Weights of a small transformer language model: width 256, RMSNorm before each block.
MLP neurons of a small language model. Each row is named by its layer, matrix (gate and up: input weights) and neuron, and shows model dimensions 144-239. Each number is 500 + 40 x the weight over its row's rms, rounded and kept within 0 to 999. Numbers have three digits each. A neuron's up and down rows have the sign that makes its largest values positive.
After each neuron's rows, "fires after" lists the tokens most often just before its 100 highest values on Wikipedia text that the model never trained on.

L5.gate628:552530506480479481511530514457519544504496480482496532519512499567565557534476451506417436513514478507470541551578520509510471595463510445443522526471459501530491490515408534501489468559470471514492487448497481450495516514513438518469450565386460467562532495483499483464545517463476446502
L5.up628:497568510469467509475459437527514437585521486508448488458565558492495513483541473461491470581472514449466493471476568556551527457494485506486481510488486529508480484506534500441462506469556520526448530488527521454511553515494515491480523450499525540505472444407487548460489444495494538541
fires after: "at", "g", "ad", "as", "pr"

L5.gate425:492487425461569553463474415462483473479475471502552497527434501616505449475565486504478439515511512510502519494500487541494481496540434480522453464461480506577518496391468521450427480524437508596553488464526459502527529457557565472581459468495474513505439540480485545431533472523478513446
L5.up425:481466490443531462417510524559503491548495527455503544481518539552484585526520449526538487497519521458520450456457537484536532560512529481549555446506560457448445538491485583538540514510407477461527495480495514517425522493439535539562484547503446443575505547505473443459548562551515467517
fires after: "s", "as", " W", "t", "ens", "ap"

L5.gate227:459507547493491543495515535445525535502462440461528508445475537482484540524460473545500508551516440433615538462465502513600511571610437462450480522516497490537490507488533444520471473413486479488489496526470489597469465541463466475493485513488507472510464521471534565461569492515508437487
L5.up227:510458525548437490470467553507462494433506525524503476511501530530500499481488471518557495546438539479483565391509512506519547515431485522510484469533439633580523536509610503508499464463469538445478504502471438504532480468473458524532483468547507456545490557467519469503508453469486430449
fires after: " s", " M", " r", " t", " m", "ers"

L5.gate364:502503467447497464570486488508480482526461496504568442513457504476453430518479475504551469556500434511543497471510497507493549517493439433499513449491521503487494601476521619489392598523492475498472475514572468548557525448549488540464475520491560576551469561504502504452518484464478497546
L5.up364:534489527474486478525496453417490524519429512467445505504453567555563511553507505465543546451505409529468499445504578428538539523525545509496521522514472487479486511495553536433446503529533533522525557522582489594443488565516475474427424488554453461490507478566513503533487526484527566528
fires after: " w", " st", " sp", " R", "w", " W"

L5.gate580:524455512566490499508507500536552556447529439568518472469494487451471424424526530509586448508498557556508435486444556502467519524462436483455499504482440502562549452548457475496496480460538507588548435515541529512460501462518625494507565565484529478506460494487421505469451510520450504519
L5.up580:461594506482456484492451539509513498517542508483509459500574510566537528458474421497529489474592515501508517464501517523539450563500568454434573536519490494555491477471520606540514441531491487454481470499561547485514483503490471444538479549485487453433509541514528538524578479476485504477
fires after: "l", "r", " pr", " col"

L6.gate305:520575537452517465567427507575482471377504481510448490531508500549415525516441481519531504465518420501588482521515506424478523463484584490475478495484465526508516519552510524507462487524511455477513441560493503493365531594436484471534546511417493522452544568426559445541523509466489531495
L6.up305:564479530466490496455478454475529522455534499483563551479493437537478449533494525469597489491514427540486519551543554391498520515517569499463552538507467524545514487451445383542442546487506497511555523532466504444406531525491553535517505519475479484481528533463480438512484579490522470517
fires after: " C", " c", " T", " K", " B"

L10.gate345:507519510445548473500517510530531484547492437606475503543601492534471542402552475549422401540507489454552514469515529439551571563536482468565502497530506578564470467559551458439594507541473505513469581505540494507528517457501509476484535468560468490596454514506462502530508445489501503496
L10.up345:480475515447495464511495537484478419503536473502536484471394467474509498507472572474500411536604531437563554531484404463404479525538567491550524495551465471527499520473496511410539534508567501525521542549555498445476512511499527492399509525502431585527550510483458415490453477524543581505
fires after: " W", " B", " F", " O"

L5.gate508:540510481490543480530487564461470529465542505464445498567512487457443501514557481567513519466489481484497440492491543483436435477480452607554494453553460474526484573546512518529537443545520452461456482435485437447522493461509465446520601440510537507449529435506500499514473549488455532464
L5.up508:465453449502444467536568580453508542483496450460462568572488466488526487472472531478442482507506504446471468503500508500474538512504453578517545471457492470476530501523497539493535475513508530483444516506516525524549520442488477486505505503470510455487533520535483540500468469506488586538
fires after: " L", " Cl", " D", "L"

L5.gate108:515456491427552450499516527514493439528447438578497562481493452485530515459528490533491510549481568498600507480530574413450457577508501445495453515512440576503478533548553457457495503504470465558497514469472525490550497448486464492548522466457519496399482524452392484506459547530506538550
L5.up108:453565472472482499489463558484485472459447510455541486513499446508510497502556467560527426553570547449447523545544477437436457491466596482495510458524459517556483559506567423506502461512437468492478509495541473516545538481518451461459553541534481446518549509525495452522483611525508475456
fires after: " F", " B", " D", " G", "G", " N"

L11.gate632:491452485468511501515590545479484504604463538524439416456458487477539459536479522485487464559548449527507485557527533509502513478477506538555506528468533537522505519563487479474517500513462517486483527521547473542445486494520541473554515578534463530474571472523448557536512509514501534511
L11.up632:522467559484554539512500482491524548570478467526514469518606483459482472452518462515455476498538546570493561514524497543468523511496547540492479527565542427520526523511493551586469497444469489535498559485479508461515447491497485465471501469542536480480581578449548522500492537541494481443
fires after: "m", "em", "b", " M"

L8.gate123:485520531539490562513478490603518530440576434473589526522522586504432540415405530476476470528508531491521579602491510460521438506492555409480442489504433573482489533508503459440469442547541508461511538492462440452596514555477506477557571485545529528542442551453464509494503526582455463529
L8.up123:498474499530487536458566531536505476510511450520480567499545545501539423471543563529520444503368488458456502514478431503484547507506494487514443404484432476532475525485522501490506541457476488485518524558442484489452455441467492506527506589508435491566421516455515524478409520518439486527
fires after: " b", " B", " S", " w"

L6.gate671:475531417494473526406523518554518493497446481447485501583483531523546494528553483510430514507512526455508510552512453419499437537522509468450483511427480470583576503451487553499486448470462531569550506537581510508489545493474482528492439502492539543514496447475478526480574544578520495488
L6.up671:508478490498555490522490519511509578522529497503488509501447473499491578483489523573460476509449411508559555514450540504528492491537539493523437454503556506437521495524386503514425452448505482516509395493460532499498508425507478559513495449473541495499490482475447541543510563455495530458
fires after: " ", " (", " b", "ict", " m", "it"

L5.gate555:497473453508555481505536554538524519516459398539535431454546483527537465474435422492577529442520479517493502493580457430492480517512541458502507468447486496531547558524518405465483549490573512516541498546587468505523488512529511476551496561432481484486445564435517480525558536458474484504
L5.up555:540540430537469426471504485504528449507525567452549505466470534508535518536550524498514438368461506430530534527529578525444474485495502449529459493446507437524516404530533501549447467515433482525487511497468542497488508511506449572507576483533540590444499525563496465509482507532581469506
fires after: "b", "d", "B", " B", "D", " com"

L5.gate326:476509443494484454508499527502516479527510528435517518510493471480441587537497510497535585523497469491546457489539486558542518517497498529581570414522533535449582468535516430533472477549446475428450502492600483440498540524540503449545527526539446520528536457522514437493519508452540555530
L5.up326:517600534410488479512429464531501507464496421485516526482513463446515565486511514543524510516440585523573546488548504449477587487501551515522509498515386497508504462513523500530486530519535525525408447552505551489487571518517536479528536581481402536544449489472463541492594488531450552467
fires after: " D", " d", " S", "D", " s", " B"

L8.gate560:535482488483570493514527588558490496548502486475484503492487486502455473541416450571484511484487435472518486459492566462470561503599504507511456515431520537459488499510498455466467444450473427575498542494483512588530472491472465531535464479596533483510498539549519425431488527509546482454
L8.up560:563443552499479537502490534513528451463542501527505481472560518497497514511531513475563501440454510577532498513415537459512506543401507466475541552485464518514462511547472567545483615468484525521480548485477484550456393556421534493443550469504467428487431511469554524507485555497527503538
fires after: " 1", " 2", " 4", " 3", " 7"

L9.gate272:499553510552529495471519402517521471496573519480512528475460575498432499519534527475518492529515574522490494504533536551505475487557490545472453562395436553450496463562550415493415501496472488504510528490528466503488526504537573557462500544504516507579493514454479481474509541521453374514
L9.up272:489451529503497544499511519458503581537498497544524435530539533501545533486447557559498528541491489507448515466518442500472457571487484533469519454508474511466507540501465491459484550383514514499459496544534449431549445520539542536535587529489468498507550542485533518522513508416469571484
fires after: "\n", " B", " S", "ch", " under"

L5.gate385:484502485511502474503551464477479500528535395430521406511540509507528549490519535480476473581480473465425493542522473495587518520566518367506471507542439497480496438464509516502445512473463438471540518495548456473518458517542576471475463506553487467544411468429507516444543463483526502489
L5.up385:500514518503532531507478483504463483591533488512506479505497523499473531453526452505518528566486427461476463470517506527434554513501474505531481524506439510424559513468472499507479609424490486467561457528566523500580568478488506500517564504504466406485526480455415501537433491474544439577
fires after: " St", " Ind", " t", "t", " st", "os"

L5.gate564:505550466448534462542471466470543530367514463497522482544542507529452524488513525532492495483504456469556549503447409553505565549510472535439508509556498485555512565524496572482479517525517525434465462545488489515418519461433449500500520498543475479478455518514523455503468503469542447453
L5.up564:505494495547500536468497498455520399473506504476493474497514532592478493440440503546477472536470521478468517510455491473563477535544492452526530493492590451483549473454523474489520479404492510470511568505480500529524484527508410428540478478478547452449498505490466448506542511515534494556
fires after: " c", "u", "o", "c", " Pol", "C"

L6.gate278:491515515570541560464476490549532449580547555445457442510546568500498590474479514518439476491488517445532517476490483505478486566547424541494439528473402484485565492480495474494520493485496490529440510450484501511510423509449516552484534462525575541521475463458480535443454535561495431486
L6.up278:533541472473502519518416459512463535531547442528394519475525488559439530478515556504442485481445484483508524521473466524467548426491544516486453427533483423530530486522552504496399487462529544407498499450456524448501463475462476575534492519503511534530467531533509449536524555365528504501
fires after: "-", " (", "(", " b"

L5.gate66:524521521447477492530462505468481496434461449490479528513453578493508550558492470525578508460573538463443504460437518464464475572494477401392481502521506533531479550462523471506553537546472497432582529504490560553480443468551514514529546568454482473542547527531504504527495501516531507475
L5.up66:518449502526492485439476509560549502541472478496524567509433513526515529531522493519514450530480633445443480466507528450520459463510571463510496438550492473551504483500517481580488502421525525470570551504559490459480466427511465463546560505505437588511541423558572472491475468473456480483
fires after: "c", "C", "l", " sc", " Sc", " Z"

L6.gate157:435487527479540502451495548578482486531502464490452543569441572515492512468499504506509496553526504439476533453504602385516518515468474508461378539556467483497480491476485536465481548449468517576567482519621543511491553498452479532440468482548518466515415490518497506470548540521467389447
L6.up157:442406556478477544486443504464516508490483448515490560504501534530528549482519494470505482498484538485460490542434553456510477501411430519499453492610536413558444494546511538443440480481494525538526421479509596552505569489477518519496541458500490449488468431534544497455601510489444452479
fires after: " (", "\n", "it", " \"", "ook"

L6.gate70:564514454507588596511511499521463512449497480568470473517494454560460492522496449525516517559489534479452460519521483561533490496549526523538518536526540484500524505476411518528457510507490444470504526436501458509474489504520431515461487598589427487465521431383433510470494525520520471459
L6.up70:462559471467471538467479441574492416411523504479468450498480499518529516527487538518492470536564507461539459524474515478568435533437558448517501503437495486485415540485475542551384545531488463509442568521498536553484452517489481546531534529451531461438558494498491565479501520523464474513
fires after: " w", "ad", "it", " D", "ort"

L5.gate660:602501499563542471461517525487456465540543505487500474475486511514489469510552491438477540577513464477475530513545492451426472556481505449511511527464511428536528530448518583497399589492531458558473480521510518524522460574506521436423504489433516509511537482469529580459545547540464504486
L5.up660:485506547472520508581477468511496541478499461453546537560551540492449495445520368559552500492479468516556518513477480544527501466446535551555496436500559517476466454528495455562502531532567552515399482546496423534533478505466501504496503544509451493524440510488480502529466457482442480477
fires after: " B", " b", " St", "b", " ed", "B"

L9.gate213:475580509489502521478494517502551444496492522515524504491538484504487540568485524494483458477513470531568504565517471513496463491583486546509525479456428534479578456478500448520525495544510449527578552473485513469539515511471504497447454494557491489475542493477523531571468438518464442514
L9.up213:510552552523515506496500536457505485529490467499481528524478460507505513477549455551526452520498566539451455542506480554519463553525532549469505505467562480487532490529520479500538536565444430560536488503487484524478610455528463482490461539470452494518484430497498462503486512428470560455
fires after: "qu", " F", " r", " v", " inv"

L10.gate327:480482539481500483435528468535552454515527455492470503493537589461558470493492470525502444519496503498507522517500485488439542526519509511504458502451527534491499506571534511484479523519496434541500544490485485471461505554497479452511524485491522521465419517475548517448519515462470498472
L10.up327:550456487421533509511554462528561511507543529525464493472464473498496506541524492550533424507439535559470572480454451501443504462547449479545493427562481427370410488548552460492489497417415508529504520497460474527498458560463450476493484579501457593501478525483586494468489478504535531439
fires after: " pro", " f", " comm", " p", " Pro", " Comm"

L5.gate268:473512484535519434488555482501518457559517464499458493463463483482499414371479543524442469489548479558460546493496520561469455511468471546422452456527405551549482483475493535470528519427494540443557460478482531456520478504491490502521506502562527487461482498499510603427510515495470453481
L5.up268:542513525466533509547538479501506444433479514590470499475494449480465499443472469487541478514490541470507617559509467504521516525540480497528505482507438540470463482478488497463476461419522486484400456455505519517491565612413564501501553472533446516423458577454443527486444464508436484531
fires after: "em", " gr", " L", " l", " sc", " h"

L5.gate167:496529434535540505461462505548524448498490462532500441534506488445532470534473478585537536500474497479530476534540532500509546521510499521499511575573519499430498542520466440499509495556534560553514512451460410538551501501589436535464494494530564504551471539482507452517559530471515509545
L5.up167:521478488479494503564412449543464416482499435489437524522473484472506541552453510482610542519474489580538573438473502517504572516436510517512506509496503461488376539486486471534462530531502470571381495522495473476566561480487448553469504536514478544530515596548539442497571527480488539432
fires after: " D", " b", "av", "et", " B"

L5.gate159:566588457455508470509480505483505456493573491504567511462466545518476494483479617478479515461563506507476483437470502533424469473459484464497499519506437512514523462494455522492550525514570465476544503533522530576508514549516546555504470606428496499560495531513493479419518515427499506502
L5.up159:494510486506550448442527480562487490489501536474474505563445456504499456487503482528552560501503442495498496462455524480522471505466562485543475545519465557543560454535503511527512525461510552470521494500504508476451528448549514541478500548578491523585510508505535420587482414512471486430
fires after: " sc", " Sc", "res", " per", "g"

L5.gate604:548480459549589468465528533538530423466443505513592521475461529518505464436529514563496486462540452500521517460501469571433500466539530475532512494501474442511522527550573437524558524468504482461560524516584559434432497456425439498509509555521424547558449529467478468530558546435488538509
L5.up604:550452486541439583432493526524492421502520487517587508489471573456610467464501531488519412518543497445589485485475447558530506448465487432566538488511458469492513481531528468509527500448477488459523547465540518549499498561468452495558552519480484466506470610494476499509491530510496497537
fires after: "on", "b", " R", " C", " B", " Ch"

L5.gate442:441450469550531570475517528531506476585479445404534415536524505481435567511460523490516588502532438479399488478572441487538471531524514482509497524453410516458519561431462500526511505424494445505561380550553573502478511493517456466428465520449432545561452521430494565496465546475488516449
L5.up442:469442570510470536460489516522460507552480486433516528518521469540520485541522516433537503530464510479530463504510506516498418461446433477555487545476494481529526511475522451489430495559567465531534498554525530514501488461493463389452533473524517550487482573475444510511503518436414564603
fires after: "t", "ult", "ut", " t", " T"

L6.gate422:420502450450536488478562466526503505450475458526490520541556417450532480479497510540489450478462509545513543489494479487405473566500468528447497516488477503493420524513509469574486462523444524574487582474541486520499483508499512507455447506571498525524480495405494430393564538532445562511
L6.up422:535486428493486472513449467448529513507491487504466458549480525493503516438535447581480488588509499531471535471486473507438492502517481558508504464500464509450450475509484489474489512463501507504534526593561517485443472474526484502527532497516475481459507502385543474525483475452472457479
fires after: " P", " F", " f", " p", " S"

L9.gate236:498504433456474464500545572457522487534503573497477506457494565528569526524550504491517563530519527531566546501563530471487455535497583527494476551509487484568558504424520522560491518468505565461525478476485495526440527490502477472524531524560416471505495534494493477419585501450511493512
L9.up236:507520462495505445551462528366509526507454536493436507540530507495494478508583405527509453504497485508544482569548476482561452520522534515508456466537432523486505558486458508515500501546480543486479502472529563484485509450531526482506566565501521481524457461561538409516500572524458434473
fires after: " d", " l", "ou", " reg", " D"

L9.gate277:553514531519526491488507528545546518513479520495509501520526456511461399465454459481499539508489537590489463530478545523509479523507429473544453462509527544505461530485513528571490456458523459524505566509508543475531485522521560513541482569522516588500478455368538526514533489485473569491
L9.up277:538458514434485541511557530525430437509525492491519479501494542530458438545457419462512514565512498518506475470462423512417465469541506523471513395500519490422521508429537521523524534564478514392545514556515511488541480582461453488455486520432500502454476493499483445462500446547499514509
fires after: " Af", " D", " st", " v", " V"

L5.gate633:511479456511544471562475541484470525583495502523508531514535476504453459548472456483546534486548479538575476536527490484439481454485484474506524513525478533493470527475514456485506467500497458545534494480441502488482415491507428416521452471493475465454492471471493484471546500461498490470
L5.up633:516435507504502501477463537536518524489463472469528574463415512529509527499522551527503518545525525480482570554542574488547517490468516519477560512558406512477540509458483555455508588503571494448502488546533463594508522537543427483469510531544564508464504513416465473475496456475545467447
fires after: " h", "a", " H", " a", "H"

L6.gate636:458536485494456446533471560514516561518433541557461523527508469514461447428511550432527473471520526531503488462545561503447532438471509497514460509535484516494475497493490505495548404453573537462609500480460559406510441517471509492528469507543425535487481491443558558499498532478476453514
L6.up636:523575522518567517510558448519486493378478510602515456504464487537505487523438466486414505431549489518532498541465505444361418466446461543546491524545478592496490509441435547448517477503505470577473449446417468510464544535478514465508556502474492519547508466466538501531483531487465471506
fires after: " l", "l", " L", "L"

L6.gate101:488463454492530419507512445531588448505479456509496539518471548503515520345555517512448525509547484488532491409481515528451501495478473497476473575539519532468469531558518465494595456533548493510439527567511435445571504449539520488474481522512455607463498535462581535500462451457521489511
L6.up101:536532564515523506533414491463531522480514449531477469461546535548443527451477494494532401551507479537554472478505426473461454445525521486512524385512550485483540475501502509552529534504494518551533537469524535477496479515511402499462534522522508459472506471538464433486617464538498576492
fires after: "c", "th", " th", "h", " c"

L5.gate499:455512417522495516522497472496522533497453492485395506559463458510429475466514470557550461514510488534501558439498484508493554556548520478470468487504410447546441495504542467519495496489468485494505500528514514455554507521531449505495425475504431580518521476446497487424572581521475453498
L5.up499:460551519520510549530545511560538480532454509488446516488450623550467525503501523480487539558549457475512476457459572467507503526495525530481530540460481546553454505468506619514533527476515512545553565503561509492539504445486533452512427499506515461483528505527524557523472546497549475549
fires after: " qu", " b", " st", " f", " comp", " W"

L5.gate472:440502475487541448538474539538548519457519492454481521516511452477508532419516496545472484458539382517516547442516416563473510533469496490470487562529450448442455574551500438502574514577435485555506507448500541508504558517463473528523492483482525497558572534521460484539509489529401456440
L5.up472:512516548503495492505462491542514491425514560551529498546531428450592514537540502470546461471548488551570494509499510493497530446549511444561509419521436543507382562539488516507535494545502483457411518434456503468471445534458448484482552489462488532495546555431511524484465491541414452536
fires after: "ec", " C", "ic", "oc", " B"

L5.gate85:459505583562489506522551472461521452602491518377469471447549484517482535481501492450469489493527427496541511536519432501503517580524479477529429511536510536532524498519510452510437505529468405465508502524572560477474517514445589505496530514436474482501462537462537537476563585553450519450
L5.up85:503560521472469479575468459523551437451454501513565550476428513544490508462493424479481476511529540489517464527490498480429504444521513478534543452525417540530478560576392548496434520546561497472431509553465468485591471509511452453472573512493507527459553468483503524492477535560432509523
fires after: " t", "ult", " B", " T", "b"

L5.gate456:500489516441527457525492535496498529658455498458425461496555492479514497452532438507542539524532507505469461539523461508470505531397538446508441511474496523507421504530580469538514472544493445510466460517453476462406491447550540428491397553527486480455464492470557464505470499476548441452
L5.up456:561504495541479578505543586544538445493457494489533482553461546468505495426468499503508492511508592550515533473554459544498482484550495551447599522447497564572500472429505499549609472485525550439498449505493467485449479555418464535484538534523493492546542459586478504507476498490474527484
fires after: " H", " h", " p", " wh", "H", " l"

L5.gate69:540562523501449507461404480549512514466499485515492477562484532520456516471554505432496490488517527510534508517483482544494475475526483438424467493508439552516516558546543526468520481477488537498468464526487554511430468510564477526462539474453490536515463574427450594474472455457381473516
L5.up69:512503438463549432500456558471395549511508497426553604499493439405512489425493558478442439422538467485462472512496471543519508514569534463492467520499443472560481517551499521446464524515494505483523537512546522558613526450561426512450498563495559429465533504469500486539495499543547521527
fires after: " c", " ar", " r", "oc", "h", " N"

L5.gate512:539499427515527434546491453475621458483490533524499505555516567608499513474534547482547459482484443531526572450471384538438432520498530482420511488545482460518484465535492514513482513448459533484511494514524539456508581533470480536438490497532467553504496505526498575479457525500454437543
L5.up512:521530424516491506471426466502559587437527487443508484487465561512483541490516413533505474573469452464446482475475503515530498522555544511494522479505464411486450446487520500479519547523570504418535562502540498555550486483477480451467474501477524512500490495459432467480481490516556514402
fires after: " Sc", " R", " c", " r", "ic", "c"

L9.gate107:438518507525531411488459497494489528423539535470565570451547581536458504491527475494517573499554560533535488511517502512477486572503458436532442411539483439628516469440523489545488562535557487536529518430516581510468463516481463411481473515462462519558453555469509481457609561534495482531
L9.up107:466557512524487567445522535498501512503479469528490472518529520465536493458425505436447529553477504435516504634478438426517518498503574485538558493509569489467511506534493528518519478519517490516458533495529498530448571516482466491447511516523541469554544541459558477553490525525530517513
fires after: " t", "ist", " c", "it", " C", " St"

L5.gate333:452464508561503490454483524499501481443522523505549497522471564531511493496415491573529566489516496534481482514453439569478496472513453464512510497541489462535516533548473503489549560494522482514521513471542560539503536471489537499538495436459518505538480539490475454461486470569545425498
L5.up333:513469450517401506519509436469453465493480497547580467534422523541520570503504538523507466561514495450502518511486474425515543474489555489507476501481450544532577524515467473467527457456458510557489513555490573509401503439457599485520476597502524483511486459497522467462513467499504454520
fires after: "c", "C", " C", "es", " c", "us"

L5.gate545:552501513472541468518515497524589521513507402449493495506487521449507454442575461520545535465478510498441481491493515395512481555529439512452465429509489526507416508500514477495456493414461454482571462520480513487440514524530503455483475519447525568535486517440514527503520516536509436501
L5.up545:499525438539530463524486462491511551453596498536504538512463509467593563477434481487494454511392573491549491468452453561485466561482452490536540491488433474505506553564441618503519580546564597484461470537507461538537464480526504498502530543496446570473534467541544419483494476528529483488
fires after: " c", "oc", " rec", " C", "enc"

L5.gate487:553508481503582520475487493471524536540461526520524503548559500526557467502510503579474515521502529522466485474475527515535445475477482493482466532437501503542367550413508486467488526551471445562573515415499447507480456424484488515514468510468515458505450515472505507470477484564574474536
L5.up487:566467462460489525510478478459486568470539497534409476526530517548496474458572410451524550517444499481542500469473497449561499468417526460438493510546438490535484404527505516471511594509466498528482514500449505513442551457548571454483476540534479445443497589515492460502544476455515445531
fires after: "as", "ad"

L5.gate458:462476476461565507505564538444435499540476511560485533532488452554493499458597442484485532565429506538451526524585535516521459523529483438584481564437519544493461425490532511491418477514462484519529518427512503459481412500550537476549550435574388523542463529481507534515492616516550549467
L5.up458:490458578458437571457481575578535457550517522517544537486532556512544485518523565445461460430549525506546611502542539432498512504489558533507485579500518511527508578449492534513521478491554570468497563481467473528546493529471448469493506484558489518471497546481531555509521546466523569564
fires after: "ar", "b", " fl"

L5.gate26:584538451434526476505496522487485515489506533546525539543442433555492514433503514528537487437525477522493505490526439495495437513426472501506518450530561512547499519549518597559499497581543461493547516459473486506504503549493483475589508545508525560463483507491512455452527499523531578457
L5.up26:507560464518545512509568536444491515447460530539502588474503489490553525568491494520530483485478523485479514459515474523427462490455495508549532484435515550582505515560531532531543472576478511603501485503470498526503557487481487507492461503531470463528598459567546455432504501549463521520
fires after: " D", "C", "c", "L", "ic", "D"

L6.gate548:447535495519502443443489456533545462512503422473484457587482536496462528581492471498549494512470475553488510494474494513495440535563520521517544482519529442493453507451455521524516484468409496510497466462480521438420504500491468453408449468545474496527470483497525581475481474444498484503
L6.up548:596538479496495509488501577525423509407520539505503512500477522551559600500488507519560510511426478496552538499485482465475490566561525488561551532514496485512489491637508594460508543518491426523532550561525575507501475543451506482518521511426484516516419504434410519531516470445476429491
fires after: "our", "oc", " t", "uc", " c", " Sc"

L9.gate385:478427468560485507488540518465517509505502479468443471452523493479537581563504465613439510450426449515532510492540508488519490499500515510483444478458488557529454454534421482533435473528479536458462539521517486454564490492570450512527512469504515481592531563499478542506545460552521422529
L9.up385:557508520556505508437526540480465455480452462467522456470497463483555544570554478596560507497490519422503494461521549530507512528479463511511485488480422500597497477470498516479517479519540542446474541495532602531523491460504490463571533512495490540599477540404474535443564476508540462540
fires after: " B", " b", " M", " A", "al", " m"

L2.gate121:471504527505530523511481557507529481470555476507464492438527489502449522560433535488511439518521396525484498485466525462538548515501468465497507485488434535457548535492506489540456493454498465503519525468414414568551580495499391505573573461467519465485462487488518525457612504500481467466
L2.up121:539516488509456520491476483443502440473504504456543480533458555485456592562482545535527537455498475526454475449525548571487504505510529483515556397522472536425501525482509517537539454464488506457508519509525511462545427551494529540509524567486433373492519410522485542479489473525487485461
fires after: " the", " a", " w", " r", " m"

L8.gate520:537477533512558492423539474513486520529487506548513504569531434493493468437537437488502508506529482444498523539502522522527454538530481501439517526486487494523581495478458561525418497541589478447479491458451499503584505597621516506559477518507500579451457534522525541472629476539422493471
L8.up520:458488523428532550468494463526505549445497472479501535533458481526485502511452455532415488486459463514532534531553520506530460423529439467506457447512542506482546406424416407505551541573483519521500527526501517459472518536439489432444415519520456488496499548477452494441520501556424507433
fires after: " V", " ", " D", " v", "C", " l"

L8.gate349:480510503521514527564568475475518513462444625496493480442494487538548500525453490492520464545474476536572470531484468399538511522533556448479492497470488545542558549483503526510489433565471526534452490480511445571530540616549453471498510492564492447449429488477446537450575485553544502480
L8.up349:519534504489528513546531543522499507507500507428445479437525510531522506554510490541482445501486498488512473511511472477502482532563461562511499477480569569481461539520515514492431493516492541490464448539504513508524517520448474556511554488475507533512560459530448457497465558445432486562
fires after: " d", " D", " r", " ind", " Ind"

L5.gate8:563483432482481464515414425483551519519467527487525457469537471535491481489501517522560570464482509529532495547513501526531540466521522366495476532558500482540467506563585496506490482573503479501504487469468558458529500448519518474524484489520522470466445450482520599484515497493531449519
L5.up8:514543482452469488529538464533509490475458474482524492485401525555500556576538502532512561535514496512542596484443482465446510521461499566507528579526487547474527469492511496526493494532468484437467538463481486496527566482577453551438509487548577493587558468515410531518540459426588577513
fires after: " G", " g", " H", " cons", "H", "ig"

L5.gate562:502489512566513530502530519461498427541438512500513463511517551538585559527438519510531541533544399516548469529507481454538467583554528494450504487479494458503520554531462478431452463425487507564513537474447474552498526437487457541480480453395517525551510449562570554516568606582532550538
L5.up562:490494416477532544544513496518489528448509452468496532446566454409520503417448524477506519545477586518534535492514546511523456509528438486493532447465539466461537508436523495534541491465416484537518486504526499498493533510544490560431473458529547509468514527493497505557466494514531425511
fires after: " b", " m", "est", "ain", "pl", " B"

L11.gate226:492482499479487465531500424508497468513493544459528468530554510509477467365439550488463534482563495502477489478505480449568592464499570475509553539469517442441472521438520501488478458455486392471544460496524483373445506508524546474503518520571487559498457519587458395496511513535532536559
L11.up226:478487564530430548459538472488443517535528467516528470535457547527467532464551477516511494486526469488466498483532485472474484523494526446513502514537474511437470500559512503457481538463453521507511438454490452523517547433567570540519500488424504531455465542522517454478525503517527477486
fires after: " St", ".", "t", "ey"

L6.gate7:515529431473544450582470420482474430432559537556483515570568504497503447514429509474502435477572451498470439440448486465459492497486466477538491541497470502478486503545520566512526538542541491496571533487535496500455548538442430468515476545463524484557503518510549489494494568555498544524
L6.up7:484483582481513531544449491458495481481508554477560533444495468465507609498501512484496486519470544529515518512541459476447552562482518378554574508484473527558545501506487458466432550474478465482480440482541456471480478441522522506552521532426555449443512470488491483532499505600508490485
fires after: " B", "b", " K", " M", "k", " T"